Weights of a small transformer language model: vocabulary 1381, no biases in attention or MLP.
MLP neurons of a small language model. Each row is named by its layer, matrix (up: input weights) and neuron, and shows model dimensions 64-159. Each number is 500 + 50 x the weight over its row's rms, rounded and kept within 0 to 999. Numbers have three digits each.
Before each neuron's rows, "fires in" lists the words (lower case) most often at its 100 highest values on Wikipedia text that the model never trained on.

fires in: "at", "festival", "largest", "west", "best"
L4.up670:521567532400489496514455524485464534475519515611472381418532520400490567490584514549543473434499478561508575534515568576605508431419544513531541500476420493502531561441533421518503489431390606502568437511512563470511519519476481540536545415522492513535471477456578394458483609465480511489

fires in: "after", "was", "made", "in", "for"
L15.up112:495475507431565561508403533514460483499489513606513481484490528504524411495555524381441432519555408406558469495476434428522472502503589473535521549448460551598497485495572491429522404518503468494425469359502488553542397575521486490511515560450530547413516447513481546591414525496573509519

fires in: "new", "love", "lewis", "daewoo"
L4.up497:488439486557442460468536534474437539508481509526478417429495410428532464397480497512541467510498506473582566519506465582519596499498537536554470518484454509525449507471475549455465437435379455599387519495463445590500560488496519529493552547562390435482410508496376525561519490468526508568

fires in: "were", "was", "are", "bishop", "is", "be"
L4.up768:465480476539575505465455426461477506493432595562519489510447526462519519475497544526577478587478565507473518530527457503578474488550482495497440392516502505535570553393413505499563558509400482612535470536461476521509460535505498517405468546527544474487558399380466561440568560528533523501

fires in: "career", "music", "history", "musician", "student", "students"
L2.up315:457576535466468494435413488561543379499483531400569540490470529561435520534519498503416470516462480451459549503594512595464592590489473444472511485512403499538567449517531471420601430438555521441407524478575499558534446514491525387479534507453490482601485512486528538522516472463465494475

fires in: "and", "to", "but", "professor", "or"
L9.up482:493468381475509463451558479568520561456484539388543541538426372497587518531594558539478532548526600443593587478363501510513401496489399494427461435567469481489487499434459481592490497541480522502429529503496477505485554460529525504524400397462430541619500430458571501365500481545484553498

fires in: "on", "place"
L14.up709:441544526480588545439571464520505541536506566471468527478580520449535573518448438475540448517426499429500433467526479431475483416523448542435493554548487556533475420585434383528610443483593530517421528407437421393605573457534456500488543491505395510554496530340538513548545402528498571527

fires in: "also", "not", "later", "then", "again"
L2.up761:511417463583554530444489558519509492442455458488500512451566575535376454590480422554438379444510487527513490529553513460514425554539545607521507559554621484467540494485492601458521548504562465531525586514462451501469450531472561540553481429491508503500446476565513467482536515462508507594

fires in: "on", "to", "along", "alongside", "help"
L14.up45:450499519520530474458476472559488447493536473546529419548584498525514568556482474441444466599501483442355476467509534466482526538612449446454436605600545423529532459530487509495526441453488475495420528509467465477496484493543516488467434503536466505500522435495570590562420477450480441478

fires in: "more", "most", "however", "annual", "individual"
L2.up831:594535469496452489436424489508432428514535468434483558475559454550513484527493439491424386527567518537555563532517523498511499550470491508444423474543490506477469449565541482493450497492543481521482457484456506503414570521483413411616477467561537477482410512516513459476496550503418576386

fires in: "an", "already", "born", "place"
L14.up848:495563561490522469361461554472439563475513399499407533476480541553467477525497490504478517426493461453569464503548584527498371444483516504467563552546540562450454515515410539514595420448443534540553477458535516502529479366565457452554463423597445474571560513469469549530531377409413527471

fires in: "would", "was", "released", "release", "were", "education"
L2.up316:510387573571564463587501455447501535511494524503592589425446465464542540463502528504481488571547567484594558438454568481552467491499502516556557549486473440482533462477469489544502521501438482439553534604476531490462594465516469583492537510468403467518506512499476494444624464506447433537

fires in: "this", "more", "the", "in", "some", "most"
L14.up293:447501552505453433598604502487514560521522411484455561522598376548485526467514528496533358533533483409540460556490480552541432577534480490447489585559471530558540433519471577500454532419517556426504526491501431516500505555435512478448536540515483521504499492622507551551390457425363490468

fires in: "from"
L5.up30:503536536466530511504474545503538412480527370526546531592484533403464530522478532533604420525491472478473469592509450536535553449555508553519390552476573412627521521478592485496501472500549469477483529508515475581515486497509562550512506519558456462503430496427489583558492546482522496429

fires in: "n", "w", "community", "municipality", "new", "took"
L4.up28:504486519558449501538563471535416548539474543506463346449569518521519494440528556459480484459468499413552465450456519562561496503485454583538439509509470499536483470446513494322569438541460393474584456524549534608558482478524432583462504477528498555541441585490468569580506531547461527509

fires in: "after", "following", "from", "promoted"
L5.up180:535426596480457470564478432517528484478491477483539516563493447541491596590502509494591523505557478446490444444472479497547534465442508469539511465530488488440411527492479495462484540473509531460439500446494546526528422557455399517549475548452526587504439389511534537536537501501436591497

fires in: "to", "not", "later", "in"
L15.up132:390535409477535398524461490459478462429416452488534540463525453489486573588449528442471536430585477484547471498497546522470409453566495512395508455558533524508501506464564583483533553428472538528532528404655430443512497545438501498489371534547490599502499464456572430562495524522509454563

fires in: "after", "on", "before", "for", "upon", "without"
L14.up766:472563496508549525478507512478554523504468534570481561530523419531424529510553457462529564527532564495525496416514432495510531448591508423454538428511521516487570548545402540499530495560471490519443569415453390445544570535500429548491406476503465585564502497503493496468529577451461376433

fires in: "original", "national", "education", "edition", "editor", "originally"
L2.up521:581461523499473547476546472479480553503489614436524444461565561560524472439483546581482492470517437497556500467494496543522490517554452455508438615513510561460465494544576514500516430450527500526568559579491548490454519494526534462625562524532502484541519520468527507442599470463460527513

fires in: "for", "after", "unable"
L16.up432:514598474456440512424545479481530518459461468440491480495427501515470556549485443459456444414484478574477453472530436469515435508427552517595433473512490652488379622501579459501408376437487499478510516462570479599654568500511499544505528472531470522380604405478558530520476488468510516554

fires in: "they", "third", "which", "1988", "throw"
L2.up719:496483445614578471475545509502487505498458580575558532453560551490638499517472469522500600456552439480490512455568520520465405462519464444457463576577621491551405533536452447549490498560507580490602469540477508483443428510509520591429553589493494506370432463418491515578546514454559477458